config.toml
hidden_act = "tanh_gelu"
norm = "layernorm"
norm_place = "pre"
positions = "learned"
optimizer = "muon_variant"
learning_rate = 0.00172
final_lr_fraction = 0.1
max_seq_len = 512
MLP neurons of a small language model. Each row is named by its layer, matrix (up: input weights) and neuron, and shows model dimensions 384-479. Each number is 50 + 12 x the weight over its row's rms, rounded and kept within 0 to 99.
After each neuron's rows, "fires on" lists the tokens most often at its 100 highest values on Wikipedia text that the model never trained on.

L6.up1086:49 41 62 51 49 51 61 44 59 46 41 65 45 47 61 51 25 45 71 41 54 58 39 25 54 51 52 51 38 48 62 69 42 44 34 72 46 36 45 39 53 46 58 42 40 37 52 63 45 50 42 62 50 51 57 59 28 51 55 59 59 58 49 57 77 72 42 62 57 48 44 64 61 48 54 51 33 73 34 49 36 53 27 56 47 55 43 51 53 34 55 47 63 42 26 53
fires on: " P", " C", " p", "at"

L6.up539:61 49 42 47 43 53 63 29 37 63 51 36 46 41 45 48 39 58 34 45 62 45 50 53 53 50 79 34 44 45 67 61 70 31 63 41 45 35 57 70 39 45 43 70 72 33 39 63 66 29 57 65 38 54 50 54 34 44 46 37 64 57 58 35 66 58 56 32 37 39 53 55 57 33 44 50 70 59 54 55 39 45 57 43 39 42 63 74 52 37 72 64 51 55 49 50
fires on: " \"", " were", " was", " be", " are"

L6.up1269:44 77 40 33 57 53 54 52 54 41 68 60 70 68 63 26 45 37 54 53 32 31 40 40 39 47 44 32 48 55 70 50 52 70 52 36 45 41 20 59 37 54 34 30 31 19 60 49 42 43 33 60 23 32 43 29 35 49 59 46 27 53 30 48 41 34 40 49 52 53 63 53 47 60 64 55 42 57 40 48 62 31 62 52 46 31 57 39 49 46 58 45 67 55 47 69
fires on: ")", "}", ".", ":\n\n", "\n"

L6.up2519:41 55 57 42 56 62 25 27 32 65 65 42 57 61 40 50 48 44 55 63 63 53 39 59 48 50 64 59 39 45 49 48 58 41 56 32 46 38 20 44 50 44 47 54 55 43 54 39 37 48 52 66 44 45 58 54 35 54 71 34 49 38 50 70 56 55 64 70 46 47 52 16 37 61 55 48 45 43 46 38 30 60 75 51 58 52 51 45 58 35 52 39 73 39 47 40
fires on: ")", "\"", ".", ",", " –"

L6.up116:54 40 40 47 58 66 42 23 49 45 51 49 54 38 38 56 47 43 43 39 51 39 49 58 56 52 45 53 69 52 60 43 63 70 37 57 46 42 55 70 41 49 53 53 51 45 53 43 50 37 64 34 50 57 41 65 52 66 42 58 44 58 65 62 64 58 40 43 41 34 17 67 42 60 45 66 55 57 31 38 43 51 47 45 46 46 48 45 66 67 59 47 38 41 48 52
fires on: " March", " May", " just", " February", " January"

L6.up1815:54 36 48 40 58 34 49 38 44 13 56 63 47 41 61 42 37 42 63 34 53 56 49 46 65 43 51 40 41 45 48 58 44 74 44 55 59 60 58 24 66 58 49 41 43 40 79 35 29 62 63 61 39 52 44 52 50 48 55 74 45 61 46 45 38 51 49 42 41 67 43 31 44 48 56 42 59 38 55 40 39 52 40 62 35 61 44 77 44 33 71 50 42 55 52 53
fires on: " in", " de", " from", " k", " Van"

L6.up1357:53 59 58 46 61 55 58 34 51 27 40 38 48 56 22 52 61 43 56 68 51 48 41 48 39 32 47 44 25 33 61 54 63 36 37 48 37 38 51 60 61 49 44 65 21 34 68 62 59 45 61 32 55 41 46 64 46 36 43 45 62 52 34 34 67 43 48 50 65 32 46 46 51 66 52 68 44 74 55 67 56 29 39 37 37 56 47 41 53 47 80 59 85 71 67 52
fires on: " K", " as", " N", " H", " c"

L6.up622:46 42 40 59 54 59 39 46 49 50 66 55 73 37 33 39 76 50 45 60 65 53 46 52 36 59 42 68 44 56 72 50 35 71 34 64 51 14 05 45 64 42 65 60 43 42 75 50 48 76 49 43 39 43 63 48 54 69 50 37 42 64 60 40 65 47 51 52 53 41 33 41 44 37 62 40 53 46 26 63 38 37 51 29 60 39 48 40 55 64 40 44 34 35 61 44
fires on: " P", " G", " p", " King", " Im"

L6.up2265:33 61 31 63 57 44 47 40 42 48 67 49 33 66 61 36 58 39 50 40 62 39 54 54 52 60 44 53 70 44 45 40 52 60 45 55 24 40 51 44 36 64 60 55 34 38 56 53 46 61 57 43 46 48 46 42 46 32 41 38 47 57 65 51 69 46 54 67 56 43 42 58 37 45 42 58 59 58 74 36 40 54 35 56 48 72 42 25 65 59 51 49 59 46 53 64
fires on: "R", " r", " is", " gr", " was"

L6.up2539:65 48 44 57 34 54 42 47 44 35 41 61 72 59 32 35 31 43 42 38 57 60 41 44 59 43 55 60 55 61 74 72 54 37 46 54 44 57 49 29 41 22 58 69 53 43 59 67 54 54 41 53 62 56 53 54 29 50 67 37 47 49 74 48 39 42 45 47 64 72 40 45 59 62 62 55 50 39 52 67 46 32 57 43 69 39 72 48 41 37 64 58 38 68 75 41
fires on: "C", " K", " He", " c", " f", " C"

L6.up769:40 42 64 41 49 27 56 54 40 58 65 44 58 50 50 74 50 55 56 41 65 42 67 48 46 47 54 32 69 49 48 78 59 47 41 44 56 51 37 49 46 62 49 52 40 37 45 33 57 40 42 63 36 59 54 45 45 50 58 47 67 40 50 51 46 57 55 53 65 55 67 54 37 58 62 44 44 50 40 65 50 43 50 67 56 32 43 48 43 60 27 57 57 50 55 56
fires on: " l", "L", " Mal", " Al", " j", " Y"

L6.up2096:40 36 39 51 74 52 54 53 40 37 60 73 46 45 42 58 26 44 55 47 32 41 70 69 48 55 64 45 42 30 45 51 66 73 71 34 51 57 47 45 60 44 65 59 50 45 68 32 42 33 49 41 68 48 45 62 42 47 47 55 41 45 52 29 55 70 38 49 66 73 54 59 44 61 59 43 57 42 45 61 41 44 38 57 48 52 42 58 71 47 54 60 50 56 54 51
fires on: " to", " and", "th", " them"

L6.up2472:56 42 27 49 47 44 43 66 43 49 54 61 45 20 42 46 52 58 55 46 48 42 52 62 59 46 45 49 48 69 52 58 67 53 69 48 40 54 42 66 50 58 37 38 48 57 58 56 67 24 47 71 44 59 52 50 54 46 44 57 29 40 53 47 44 50 52 66 55 64 28 38 62 54 50 67 38 26 52 67 82 56 71 50 37 34 48 60 48 59 43 44 47 51 50 35
fires on: " d", " D", " per", " been", " finished"